config.yaml
d_mlp: 832
positions: "rope"
rope_base: 2640.0
attn_scale: 0.177
bias: "none"
parallel_block: false
init: "normal"
init_std_qkv: 0.0228
init_std_up: 0.0228
lr: 0.0179
warmup_steps: 200
schedule: "wsd"
decay_shape: "linear"
train_tokens: 516700000
dataset: "wikipedia_en"
MLP neurons of a small language model. Each row is named by its layer, matrix (gate and up: input weights; down: output weights) and neuron, and shows model dimensions 128-319. Each number is 128 + 24 x the weight over its row's rms, rounded and kept within 0 to 255. Numbers have three digits each. A neuron's up and down rows have the sign that makes its largest values positive.
After each neuron's rows, "fires before" lists the tokens most often just after its 100 highest values on Wikipedia text that the model never trained on.

L5.gate98:124171146082147119137131121183175127187155107100154148134134164138141147173102126133164092141117136172118155152141131128147134139135140107162137129122130105102137146164161119143136090112144115106106145083108134096164106106154132153149111119113117104170150100123121131085122144143172152124161184147148133128107118124119099110128130113124119112085184097143165100150108150138166115107121111153127099090102137123133127139108115111117155120159136122133130125168147136136162126118140137112084107097101142131134121154179129154124098139077104138132139163143139118117157121151165155148
L5.up98:151143111106120118173149146181138135147183132124125122157130154121189132142130130122133087106106158173121129114125128134166131130122163097153134109153101151114130148138129096127095124125160158113133131110146180091183093162124141148147148088103170076142107118118133122125144132143143131125113139163143108167109123182146120115124151125106108121169124113128110126163082146128144119088151137169090093135071118111141085147160120102088135093173186118118101119133147158097122150202112136108136082102110129142111140123185102137101128094146139122161166096133136108096147158169105107155
L5.down98:105145148141134136179113157162143105145153106115149109155138182144126105129120139135141137159157128164148136125143117160137170112134144137152126102096147112095151141106132074127117097153110137155092115086125123093134075120151142121098097122149125135148136096105158103123114097126086105161127162125132169147092138108098153092091123117128082098150118115114133117180097154133147130117099132137108111118109113148131123094115096154141125136137086111143116125187099124139175168123126145147153123091134153102168067109157161125151103111132113171195105170156149134109196104170107095154
fires before: "t", "on", "m", "ve", "ing"

L5.gate248:133084133101117172082119146142094105114120136184153099120081121104125110184159139136092120128105149103098124090118138111117139118153143150137133089150172121126111105134145184168149095118154171110130169125126100092149121108143176091104121151100102118136121083155123132094119093165131113151117116151146141146158148119105101121136096193132058165101146127095125167136159155081140126126140137126110124143108129078107093168124182138174115122115140096168145112098104153169151154159150098152132116095114118149152110132107146104111082103141169125132154113113109153149136151131176113109
L5.up248:094139108141106144129144116157104123117132111130109144146145126132123152156134113186082105096176137146156113132159154082125117116140096133096168123131107154108131158146144148120159106129146149143175136106090167122135155149141094107147091135122138132138156103152115143161158156105132091101136128152127154152183076149119171100184108152107101118130156100123182126168176129130135128165127112119112108184138112116165113137147119132146140133144124132119135105121102150091125099099131105108149156129085110163145118146167130086091099122154103165178140143106147154118129151127139118175
L5.down248:139133132131137141110117148105128153130162155158143072138119106092112123133137134111138143181078094119106128123120126159171142103141147110141112103158156136174142111125131141138137140139134152139127130118176115119109091102101116136144112109116141071116113118126146099125140137150092155084133111130110154105135153127105152132084122151141142148132113146102096128139093118067150110104133132131108130128158131115113154152161141099149168125121145131124142107105145114110168137114154133154130100097152119108165103137076108154166189142109198094118111134155138121142120167149140151119
fires before: ",", " to"

L5.gate133:131124119159136129133142097155174132144096114138109185125137101124150110132123139141126114129134107160120153117143092146100097150127090139124121128096104169137130134127158108126105133126107115157078167145190106154106122130149121090139142117135111110091073126146110155123156102109153139119157149128163151148118140108119110089128142162129148130164118115129124125127131135157094145113112122122113105119108118118109158117128126167169124150103100162107169071154106104134151156112095126117115143102142109102155142136130123149118067145086115189111165151097116128102167110149095154093
L5.up133:118163143122105180117141190116162173118125192133084137154120124136128125127162129165115164104154130123125143127106105124138114142169134102114153146120111093100113101170144103073133111138091156138077108142141119121138109103125078104123144141140098120156159156103109143093114109166158173142118120107144109124141097156137142123120122162147116138133117140185121146120109114124129135110147129130084147133149153151092152132160115150091135111130072119153136183132152132165134146114124144156125148119108128156148124150144132137122112115101123128123121136146061152148151173116170122134
L5.down133:074162107099126146139087126128130078139142101129155117087105145102091148121146141144138127127151141117112085147094103121140147170097120121110083137152118123120135153127090112125145107119107099139119146155121151109135158120131117159131114125141151117108177118132131056120145129131135129111069148109130143098158145142130155189113151144113160152136145075156110137146119120118140171103115098113146141181126117100105108131129145112110149143135107133111121154166140116130135117163102133168109164110089116147156132116166181124127126150161155129117130110199109133140139079121126139102
fires before: " States", " ("

L3.gate666:152141096123097145114146127083103157108152080130153180132114131123109142158135122108134106124116148139095171126183137155110123120103138107113110160093126152140105163096118137157143134106146095148121167107106108136171166073124104132107128144136168110111119092144141128137119110147135111083119150141134179145110124122133114118132156085177140111169150159108166108153124061135154124150158098111121163102145091087144109149146143124130119112135131134109136147154144129145152103167177149164100096080145088132128110142157093096094137136137173121073140115166136167152134137110141132143
L3.up666:184118146195119140129162120118151133143149119139093172140111116117179093103131181137129104135123111167133129157146129102165139114139079103104118113086120107148103109137117101107099138133146108083096127109122117142159103090126177150073168110119084137139091160130118118174149140140136115136154128160085116135128111073116129146187143106104122120153096148134168138148151165134105162114133153129177153124135123094117139134113138121123136156185130129137130083120101152115159136128105187155136164109154139123081127123109134098127115142100159140106120151163120109139124144132100151098
L3.down666:145112112091155092130137145126112202125148092117192136092146107127152159125119165114106107119128153142080137139137143123148109122184118107100150139110114114128128140071075108115069148100133119104147138156131062105136049167140165141122131146111121135113141117129086131122134116133094151120071112128136148087148114175151076132097110132095137132082107104112129110105138126162177122159130081131121153150159126119141144163167175116144137121112133134146186108138169115115137109145118114136111178129174192121136116131100144107101118159146158128122155102105131142131136141131114116132
fires before: "-"

L5.gate579:115123094126117117150114107140131138135113111135107166127157142120147146126134115126118130143144123177123092130106130155110145158127095113091160166136126142149150095151145067122131133124116147112116090138142122111127141131158088113146094102187176111125091155117124166121138179114100114124137120135118142151098206127115100107081107111141099141116083123105128131136121101168144138119171080124134125114169122150155146148137093153124129110129155129088152108088157108121135126149127116122118118126119117111142107154151115127145134154111133128115094112131107141169133121108151151113
L5.up579:121107126100093159091163157160121116163169127106123131113090137129079136070140127121120133161143137130106142132131093109134128137116139159117148068120115108138136125108190090106116138153131121112101115138113108132140095121128132120171133097096160111085111185122141170068122155131119159109126111130088138129134134101129088144128138146089135142094126109121169110133148145175146126115145112114113152153121186134088124144152091100131112152154155168120128128107128142120135161116157169129148111129124147152117143143120134177170123144107125161105133159128118152101130087153144120146
L5.down579:113083138146124110125155141128113137177138106125099120128136087150162143105116099147104082113092052137156159111153104155111133149102111102132145110141098125146128130138129084140127127132115132158092113193112133135139091144135102101143142165186158128134141131114168122126134127145116115088094133122133102123111117167115087161109139141102136122107130123134115138082146132102130121104098109133133133142111108141133109113119090183120116153119143115163148141091098119161092151115151099157099119103142177115169123153175138091146080125142131109115094157141142152141107162140190145133
fires before: "-", "zed", "on", "g", "c", "ti"

L5.gate374:149143119136140165097063122152140163113122071119122129115151140139120161104135143139103126157138117109154172091135154108160109124080110083148112101115144153148169144101129123107123139124146083126139167133160118142100125165135126113113158087084142125136148094088143109163164102152090135109137105139120130134075120126131116111128155128156146113100179087155103106145117092162117082136137182116136130144135124129138100098112105106096137113116102173091148107124100142115176120120104127101180136165165094078119141130181145141119118115110099145131137113156080143149114129129136084172
L5.up374:175086130150121129132112125146094144129108111158123119077143139116125102117144119116112088161196129122128111137112127091169147102096156138129121112101139108123119097104141132119149145092152078168141146126179133156166088150153120134168134148122088117071128136139097116145085126122151135162147133123132103097134135140125077166104122093124090150087131127142124083128144152119114129172105112125135144106111118113133150168123114089101126096150121138120142149125125162135153112120172142145111164157138147125113106117145141193122154110141139099156138142105103131107140123134162114133
L5.down374:158144161123160109115097118125108118112150107153088119085080102082105115099131115112115136107191130123102133168145109098077104128136104157166159173116130131125115118132091119114090122138141116153140162108135103173131124156140137118115115153096121144107112172134130110148116141127125116124111142154065111134127117107082103126141167114106151111105121107161114105080109118110133126146119144171163115101115120112129104103155124169127189113181134143125118114170094138151083131146107154110149101151084124135126147163082142129132185099149132113131120109146100152129164123110135159146
fires before: " |", "\n", ")", " /", ","

L5.gate658:146127183153148121126161137119123110117101175136134138117107149143124113147137134128173123183164157133115109137137083143171101128123088128124159148137127145107126146139138149159119119128140139163115159157155116123134130116070113145111101089138125159155135109119127140158126132123135092115099140097144118129116134168116098137125150132145141188131129181113135155149112099119139176107125121158119083103097148143109138147144159131135120173153131152114122099175144114162137118127141154122177154166153150094123120159141095146125140122087120162151149120118136100150133149126154128159
L5.up658:130172123140144126092158166083092101084099125094157119101133122103141148105106167112152151131167116106152104128177193094144109118140125103144105139142142127123116122109106142164146122120155107100130079107136091121150144121101135105146116134156162138137159165081109114151163123105122150102151131123119140100162141139107061132129115127130141134143147131132141126117114109145113157165110119131163141119111145114105105161120103155087161089148135110119128111131140141128145162123123150093175122143154123111156135154140087090101098149133128137117089139123086151106099137117130118145
L5.down658:112109134154143105104129148117132166122129122125105101090136124132173157081169110121064125164172111097109141114148122107147136140117136127139118095078121143150149091131153152147128153103125141113132096108126152142126143103164097137111108138139145125103127121118147093146165126098128095133105100098128118074136130133143172169153122124155134148107138128068118142103135119101133140134130116119158129132128142055117160132118175108133140145141099104088134143147171123163126112079138166159107155111129098135131148108110135134119103138149079127131165147095124130144119114154112145129
fires before: " |", "\n", ":"

L3.gate629:170138135148100119154138127152161145118126165106154104099162142134133111102101136134141133166163104131157104074110120122103123148128133114164122103177177135162112144118120107126094107127120083150147128145121140151134130100086122124163152137102145113089150146112158122148109074121114109148132152154111104115120156116053157132123161111128136152127112114123118083138173135119110151101149098160109065169178110141063108109140158137142168156099124078145144109103104141138190106117137109103122184158153160148106076118126112140172105103128071176070111131065161136131125162107146112135
L3.up629:112106098157136133181125137150118145118118110131153087111119108143104093121124130139123126130148143171145124115115131116116086134153108108151128115146134142092100147111120126131157083107127128133151112119129105105124109133143124212103185122100161188139120131140123129118106143106173163143140107110110118175103103120102109145148158129103135119070141075161141114122141089162108126104141125133158141166116157056080116143109168094121115115148138155132131121139109105157145184166125096128114172136172156124120138095111143139118102147095104109141136129155130114129130162111125137125
L3.down629:145109132165158127123137167107139110118100129117132119113170113083181167115143151133093151124180086177070111149137130084101132122120129140145129106103111135137094160138144101118124098113127103123143127114160142098144135066146130137130113154107150095131146130130156124123144064073114127105158117128163119108139148156121129155133159141177136126129141115068172170089097131111106156152140140153123138112124126136134066138117116161113116126119109131095167103149137140152171062100138146135124142173119101150120143105140101140107134119125112145174136119107153148086099151142093097110
fires before: " |", "\n", "=", ".", ":"

L5.gate105:149149142100156159184137161142132117117154147110154091118155114119093145116145152142178105115148153149115097136129171093135101118144103138097139151090147140117115157163145124121139109153135154153177081122129123162114163114149147126167146128118123143161155096140128120141113114113115113112145135114094105128110107130174125138153103102078150149124129132113123132116095047160167158179161163182144164109143095119081137144132162127197120129159144112142115079135103102138141124106082142151138150117095169106110133152159110106167133117118121103095133142135113125134127101179133106162
L5.up105:146153080130184116209146122167142167140153129137149169128172137079094095121125089146145149150145104151160086129114166083130131113121150097112135100152186118136124185137120136181139159143110113116137129124093132129095124127110121161121157135133144131143133130141115175165139147148128182127098126120126153124105150139119149113166102112164150157135154081106094153118131103127124158144153149168152167116095089123151117164139119096158107122140135109111093132159121150145150127128089130133158153150138138121140142162126136155177119134115125120161124111159143118108115123111203100110
L5.down105:123102076120113100108127134175159123112154116121112091147100148108107077097131129135119112155125117127139086121117148086102114113163125151125124159140106114151138196143126110191118122149132109121101134102149128095122107104120184131128106110127148138153105130119078129143139184060105121146084102096130111161139147085103135107155094096126164126148117143113128173097109107144096172130092129103108140165100106122158079118130140134111113100163116117134116109132124205103121104119098087128091139089098114121106126104130146131135118109131124168135150094123127145107154125093100100139
fires before: ",", " |"

L3.gate782:166142100119142112151123150082148119126134096111099143175120151167147087126115115148139148120110158163154146160131132107160097099148137119153131162126133135116105165136128086136097082109143135131109141120123131143106102112121113085181183159106116106134143098081144148133126173104132111134075124103137101131086133154132086170126108143129149126128130157132126146194118128137089148137159099143159110122170090085115111107124109171146143103160118135132085132140171094104123119106139147107142165125123108108143143151098152142143103113134147170114121099114101179154144160153095097106
L3.up782:118119116101167155127091102163124109094117113147114110091139122131139140098123161085143142157094151105130176149123103122117125139119139111103145076166114142155088120099132106078104083133119106123123104131105102119084148125100121086116137179136078111145143129153159112135201168115130142141131161118130140157179116123135114107119109106130160087128162127126139111116147116121130101143142095153176108116186094098063105103113158113161125179126125151118125119145130110140096163145114124120097154133130121087099131141123154150143133124157158132124141129122119106167161111153140114156
L3.down782:107142122153125146139100113115138099127129145093129143101128115172155108194124154093141136094156172125140110106157144155145103110113130133095127083148147102076127148166157120143127100106105141120154156099098131141145131157142137110125183124149139133137141142136124140120089105128133102136092082178133139154095137076133148124099111157194125161156153157167152123150170160158073102113130125153177167113126111146112120128114129105163135131106103128165148141177136115100149108134098093145130096110125054116183116167133145127121152137120067117097118106142154174169099145134131158147
fires before: ".", ")", ",", "}"

L5.gate265:112116145127142148149132144121120145160112105130160130122117123148113114122118117110146153127094115130089151146155113134125146129128149085132110147135127102071151144143132157159126112119142136111165118145180149144165169114092170151166103156140102142102157121105148160119151178120107141110140150180109119133136119088137136154086169127107079150118166114102094107116117123192118150127082114153099097125123147131163128169124095136117158102112092102153126126153134126099161122148111089133161087159085164101138094124150154153085150099128104141141127164096129118137110146113160136165
L5.up265:158082152157136103154104096071113164132112134122158113113144132143115137151096109115157143125102138148164095156140112130138155117121130111152119128112146117139126104153129144146123139109121158158103147157149143106149209098154132117138150121095128118099135107117187112093128170095120103145116128204128182111085101053138151124108122161089109150086163112105133105092153106135094102155114128125118091142134137134114132125165116131182121081107112130135101103142149146139139114137100108115117125154094129101139077118190104145130117159159106102139167100102109122161099131126142135159
L5.down265:107135149104175174171130145123119082133154153097136144108142180106106129129105132110198149155153129144109153117123116095136104110119121114151130159148201151129131115123137132127092178182158112130120138141081124108152155148141134123131157148127124119149115102151145174070146120099135138120111122123111119153087118122125127151132127125117110138114140148105128117165133173134114117140088135158099100138105088150097180145123105148095138111134067153143120098123132124121111135131167114121101136133135113118149114128191190174095149090135078136158154103110116079119176147114130122149
fires before: "=", "\n\n", "on"

L3.gate388:125165115144137121163132122161136126106146115084149110117111135138106080109125157119147108137140105142119128166116167118128135150150116116132149151089093124139162126109134103118118145132145128142056153090136083174145114129097108140180093126110121099110068180149115094108107097100125125159167138151143109112106141114127122081100118137123114145150122159117125135165118116158171121097140120127108155102141133128094104156167163125187121187123081128120156136148103136144144166182145089122154170171142124087115126169127124129132113104123096160074106118133124137127120120141143115108
L3.up388:112129128134115093188096132159109113106118144107122097153130107136115139148078113124140103175153086148095128111166127136117135106158094107117135095143147131114130159144158117089112109146131137156087142124087109161133129150108136157136129115133147149138098139130145125167143125135094104114128083133109124081140148168123133150099143114129123150126169108105141147100131129116107122160164125157190163090140164145157120120137125076168083160091146137107102142124113106142086128107114079158162105121125131122118148095154107146111122103137094145118123095101149102146108140097100098126
L3.down388:099184137126166130109147100122178147117141124146146164153097134106157136139136106098133157103164110136151122101144172130110094102168114155162148131142114116152117148100124084174175127070143126110092133140139181160158149158124116124118103164093134137141115143082137115138129102113068124127150119092143167143123089119155130169159139141130114109189115098107154166127115140122122141161095162122109148169120103140169143108120166145114122093126130099120145111111156127151113120141138118112128099137142118112072139122121127131139121161182118087154158169116123124195099116126128126136
fires before: ":", " |", "\n", ","

L5.gate644:131167119123153192136151167130106124130134126105075161150159134144123121139066105122116126103091135118143173142109147130126102137145096086088120159141125167172140080129148127148118125147150138177110100134153118064155125123148136163168154082077125153143141112131120148087152089153083123132083133145127123149109102117141089140075129141123162108115141109121122171125118108137150169158124140082124173080125146097133116127126123139138150181137115137163122091103086155142107120125102109088150122129103149130149149129130123156137120116125112163135130147133120137162138127123107125117
L5.up644:094128111131123139126138161175099147189150138125125120116122122130146106112141131157106109118125136122156137153119150137154085125151075147128165097189112096125194124112092131122118130145122151110182149145127150167140108110175099114153124113134134134130150138124142125130142091094107154110113117128130131097109151126153113114146137123135153095113108144161108051087114113136094160171138110118116154107072095140127092108120139144131135163145154149166157113082103106113085109112083132091109096114140166183162173135111136117123122113161104112123092121091145115142108151125138121113
L5.down644:081090112120121133167133147076086097147136165132150106158143152127154133124089159116159114124078146126106158097146148117162127099151112101107102100128119162146134101123163139152141179094109115110115148133119130111176114110122125122134121129155106131135109129141133127098123148154103121115119128106101125112148107110130155168081163160118203098176069137140115143143103123162076128181087123129125138099142155103114117130183130143117116129106154159142107139139116132168083156155140114144141160131120128133140144132114175131094117115157147113095153136149095173110155143112100120060
fires before: " of", " in", " and", " for", ",", "."

L3.gate540:153095132111086119167114136168120132137073164125111125119129141110127173122151123131104105168123176126102139118137138141140095126144111122126143171138147166116143102124128081127127141161147145147136128106124133169122144098091136129148147132150118111145139099090114090109101135155106118109137131143143114083181145145132094145125148134139105101155101166114143172164093126132190121130146178097079136155141167185136138125130122120143096145166159156138101148140121102098145152148139140172106090081136114157103109146119116147131123134130095144136141110142156116133123123116103082079
L3.up540:167118139118132122117135105179119140114169133130103173128149152098135130116155141144068146198118144123110145121117089126155091116107115172157122118179146161155147139130152082123181125155138119163124110095132147114118109140132114100164122136122121135130155123112102145109121097150131143103130175099130192079120089123151150131074126122147093105120114102137127180094140112162086137125138091102110146138146156142126125156117185144079173142126171148129104130132116118053136116160101153118130089119112106134125128158106149130166131154109132103115132130099060114105125120124186091087
L3.down540:136106122112155132141095118116129124158131144137118124160156126091119125153115138121154099182175122144128138159110129142144125111137106131119144150141135157150164159160107134124152140153087103094103129135139126157158134122120144135123098102176140147116132139152115118110163138095156109100164177125131146096160098103159095115138121135090121179129055115093102203150119124113130110149184100091152117118123089129115127138163149125139074119148154134125117124089173129140146102177109088068136147119120144114106142216105127133090117146124156154135139160084115091105130162158121114166
fires before: ",", ".", " and", " ("

L5.gate147:147152137115128117154162119130181123136121109123146139126218141151129098177100142142116133148124153110163157115131175113123126104122097098138113157117140112119144127165179199113170171131141139115154148082157130144134170109131167117133138106147110147092129138129121085135150128088117137122100107102115111117160119101109159117089137132121162184163129108104096139138150138135187146124102138131210140118127131134098094132132139150128104133130133148158178154148134120096125185121137147152157138102094140137129107164120113139167197151128134179114144145125110137132143125099125100099
L5.up147:170132164111103146151147117100164161102164119123158162117136119102151138128105079156094141117113127055161119094125124161147116131091093143093061148109136151157124125109100138097146146122108119143157131092153109076115143152105190125088135131124108073133136121117119178123115204080111095119134116104112204137156129132065099155123145128132142127146131120127148111102156117146116128110128152148149139114125116135134118132105097117118141108143170156127168139154159116119111144122180170115147122145107110113135135112139106132120176120090118149112133151142144174133115071139123157132
L5.down147:094173125118095136126092120120167160136150140124120134131177159110121125128120122160111154176134125096139150118149169106142114138159144121098163149136108115129164100096150175120076162097166151148135135138152104153160093113113151167132119088133090137134110118124152124075147113086105145105125132128137099114150147123125125113098128121117135134122155106146116114145092189112184154101136143174157164105131109094138079108122153142140098128098159155105173162133095173158148091108114140139121086089079121096124128175126155126183113132133088164139103147142103156125124139168132163125
fires before: "-"

L3.gate35:143138129154171123182111133129149128124148121127129119129112137105111172145137129133145145141101152152149120136109140135098112126151136118157111138133134111168140122166080160136120098135139159135105136143146122070140120092121146127102129138144103148083141129151103125141111080090148158146164145134132146120111160118128114125064116130185120169166097140144144095133130169165148120154118111118145134103159098105112133120112159119135122095141120147135103103127159117157129113105155079177143101126147113127117143154146159147093121133115131167095171125141114096151106113165129122084
L3.up35:111105149100112122157102172092107097154106147079122120104117076136126113126101180137118168132107097139124128135090104135114114150149122156111179140117098130112143143125188105137134141158119101085134143125066130136134151147161128149118111130177142103112112151112117120101173128132111110149104106106133159111075140126124163126141132124146158097117162134132132167122102118121158115144126088121099063130147134144099124147113138157119128158166141100101120090166116121131135140108116102130161130114164117112099061148115109129120117151122052138140097109106112105157146123085093122131
L3.down35:106139133112107127126131131116085114147111082130155148112102177071093097131157189129110167074122109128149155132118132103160122129083138144133159113114077098121152147130157113117145120163106132130125148132140145124159136131129136136151169139113111143107091124113134098131130138126152145157162127125129140120113131168123157125143140098155112078130100125120113135096131141151131111128116131141098138139136130116122151135114119142164137144152096057150126064167124142117126128104092132114139142116082112096125092131134090097110093169116097100134137110129100118148135134153142136105
fires before: " (", "\n", ")", ".", "\n\n"

L3.gate286:169100131130147164127099133109105143105112138176178101124081128122128114161104101092155165108091144145140162114122083109132138141100111145109153087090084125127162093127097144171109115110101106111155121150148117118150111101149125121144134147115139085118155155143089123146136100088117126141138123134130130111091101138144109140112124123098160163125098126137107147147071136086133133128164102107133097145118183118112162155115176125151142122110157105143125154110160149159144117127088114160114138144157106136127108137128178138146132130150168147114075147076135077143077177144120068119
L3.up286:135127171131124149046129123134150147069124123126147148070095124124158144126137161157107149147107156153177124124156133150167137134149157173125155104089140119138134105184131178104114129116184152121137112093165088134129140119167126133119147130077124093104174135067154099161111129132132117123168134101141129177113077115063086142103138131148147117149092128131134109150114122108129142148099163114142099124124116142119126142113126121124136136143111135151135145114136134157142139126091173145140090125109112105120149114139120106116110147131088096096101184140140112169112116079132146099
L3.down286:152136115136121059144106102155142131119130092129131111076156161131124130102123133135144128113116110114153137117127144108119154148112117132118105145127147093121169109128102124132131101115107103140158154130095136163106101138131112088093073109096131104117143148096105114121108133074163135086132134115127135122083130121148192098132141139132189121102125162105162138160152153149081166128123180135122105105109128164135162115128148126097181149103111157133122092130126095148114138108078095138148149147131123112137124141105118132140114167168131159109120104148120195136162168141094122116
fires before: " (", " |", "\n", ")", "."

L5.gate797:118123093128120127118114146150153143110097132135100125155131148140126098101127149144133114143114161126121140141091161135161177132136098135170070109097143099130114139134150097172145093159073124124135089099141141101169144101121108082084129153167139131114131119100111103099172147110156130129123174123156082174122175094126169146101165125115108177108141155104128157085137085138080179132124117156109140092108117127135155128160106143076154124129115131152120129142150111119149134118149145118150135142111139149115089122111119142093153104096085154111138153109131153130151116141150128144
L5.up797:123121134150111117135169143112178161098152129137115171106141149157119170158135170104140117134099120094143144136154117108173153112107137141188118125096143123119149138133132103084134096123110139153155100109111135096105123094126127113108139089178138120120133131153150144122169165125158167117121132109136105142090113135124102121127096127152113138093122143118151164125134097091082155159132145123143102116112126165100141141145168146186151087178175171099189156139154148137126124104142111107120141156149133102149138148106105107127158118111117177081145113161130181134084122105094144148
L5.down797:181158106127153137120141144119115140107121100118138104128140118128118099128148122137140104139115129122115115178098152100122114158119105123140111128125167133181157145137175179140114165104145093128081113094094082110160171126134115113157170104127090110142108103167110137102122166109112161104095119104148121122089146103067176144129086149143109151119137114110114122138138124104099123103133169150165132148135150162137162136142106145144164135103126128112132146123090149152175126111143105085130117111160094093139100087117121137113139108152118170067170140123095120101123131116098161154
fires before: "-", "|"

L5.gate250:132141149158140128143136151109104131121110107182132124189129089101133153114121137132114136148104100094122132129142127138133190107136104134131126135163148140130131105141152134073115139095098149099158158178144156108096137138135141095110117164178145151100135128129144113120155168080085151154150131160110111119080162170125160181151145136126098133106110147152132121122166133141129089154138121148092126115118181154135125099143108159128101110090140135113096136167150133127135131177136180105131136140158124101103182148158089142156155122140093091114097204097084138149131129105146134117
L5.up250:148088093111120078126123148114059142135136179164124118119065124085098140149174133087114125103111159124117136115135137147150132073120131138081138144125153130104115115126171136113143116147109131165138163140159161144104141121165146127090123111138123131088131105110104090169166151119093132148122173200135129128127148132136107077105128120143182087106118128140151141117138083154130100138114116100132121122133122135135137115098144095107120141140135123143138149096129124200142133157098162123130154136126141105148130126120115085106134163141097111109128111122128140098123119114116085081
L5.down250:141135133123133116133171115136121077145144113131136130097116149119142124110132083123182152165146165136108134119119150098142142132116125181095136137137118149125137192128107110128153158143130140151220141150072103124143109118104139134145179171172117124148078126113126120111151147112122136158151090083107125131096168105150177110126131155126051153128116127139099137148145129155090129093113125128112130119148150147164151165126157163126133129120102088100160092114107101124168093104096112126108111157135105143116135134163139101113129153158095130121136170117093139115135136103137131144
fires before: "=", " =", ".", " at"

L5.gate583:168112096163092152119144122133127135152096122121138172101086133143107101124145110156141118163137111150092158106150135115147106121179124134089103084137138118136114092132102106125135117120143134125126144128092112095124118132145119155145158151113137118138153110149140097140124123122167142113169125171124141123057143129167095122092143140144137152181147154143093161134121090186110117133143103148106120139176140130127181149122173153147148132180119106141097165126106165077105111123117150139133113137104097114133143139145151128137116078114083107141119154123162120152142154159119135123
L5.up583:139107114113127118140148136158112144104121122100106136132126104139110121143132136136123139132131170137083092158141168142174168101129111118122148114142119128098078106124086135126130135127129131107128137118142115106143102163131111111111136128143150095152085155118129088154136105090139130138125134118125141102090140188143085086110155150127128104147143172146092121163128092120134107157167113140137110093168159126104126104128122144146106100118145161096136072137111140121120113093107138090123153117144117068123165083151145124142119130142145149178165125050161109114144149134136134156
L5.down583:121074126146124148130108106153083158110115145163120126127090134142099149114051145141127124143139109115115101121128117094113160167132157094126092111118152118142140093151129116133092072131178149121147173145114141093116149119125145153156140158164137087132127120127105133087139137113087120127068147115151139129099157206103130111115145124126131134110085099150108111093082119150126127119079113110100104140136116143128164138148113134118137099111109139107143130137099136118160068085097130181100122121129120124160183124118091128141136161114120140141187121117079113157137077157134127127
fires before: "^", "=", "H", ")", ":", "N"

L3.gate70:113089128139129108141100145116073122102077142173123129117145125109151067128118121153162142137139093090147114170109123150125145129162143088055154134104181182154130113140164143150135112119134115162138156126111137107132156139135169142148123090138141072098098139137146136099145109134131110147107122111111120101115105171145139139167131130120114133118135088107143106154140118109163117141152126150117144132127154132125128170133141078155137112139136125150137127142130143145129131127125132130139181135152169156125138114074099119123175138099130157137121106130113138094112102137116124079
L3.up70:142165154126135093142143084135125137070092096134163101144188112115125108170111120114119141100175126156110081160135108081084099138114161163113195092107140117122157085171154166138101125149130144122119126117137130107178152110124134148190091123085148100117109111154144127137166105107112168140118167139138104128116103156088076137165129138117138123125134110131116120179105175123136141102137161160166125130137128102143095159129123146109137107112139106101113076107121148098192064138132136107116112107134170110147165140118147111121113112084133152090144141142139147124112122120124107149
L3.down70:128125099107167099131109119140144115111148104137123131164125139141134145152134098160096109131136177132098143153142120133154123105112163113141157157127134099141083104148160147137126142118142159180160113123136145090122140147121174132106097149172182120143125162153141143163158148144104100094135091133094133126165145156101155138164112157124145158141155095157079167158105116145121135105137161131172089156132155085077145135114088130162131130126147116150127103146114149143107102154133135120151131109068103129138136152129190139170138129172106112113107100141097114104140108149168095145
fires before: ",", " to", "ally", "ent"

L5.gate780:161106182119124128141139151130085161125069161117152152119155147171163113139112131127109114157134129113127138087155144116105103146129111094107117140130091094108139118129110129192164107175133119119136150110098138156131142150142099125094096131165116159089110109183118105090169106142129118106116124153142091169155125134174116126133086149072105139157148096147147137131123098127115091175127154092131109096124100155141102112118147136172139152135116131170095142121095120099092108119165111123161118114111124128093090116144163124109095153140078162091119113143131140098125109117108145166
L5.up780:140117133112067119097122124125153122117116155156147113119156142097143130170084134118125151138132135114134142159165116106102111117104154134164152186133146119167133093116122108124116127143139141095098073154157123146145094122144098140149168100125150079121159155147094128107111103148125135092114149130078117142160124145080119112098134151114105113183160123138114118125111116134133147084133144120134087097124155115107132124132154137101170142122175086144113108099100164121109154157127114145111170132122095127189170172144075158122111165144132105101079135116138110135156173098133104114
L5.down780:151131135134123108122135126152089094150122128087098136191125117101114163125157087119130087101109129144138090123092147103147146114132130141081126116126163140153148189172137138122162125139131102151164142085146131105118136133142089160145124085192128143134133150176149146100149142087116161096161119116114125091146129108151153105116149118132150142119086110114144140129114127175121079139120093116117123122114135103150107110117143139142097113130148137086124148161155109091120119114149135106154144152103128153072128132128184109163121131107111119170237138117153166122093079147141138138
fires before: "\n", " and", " of", " in", " who"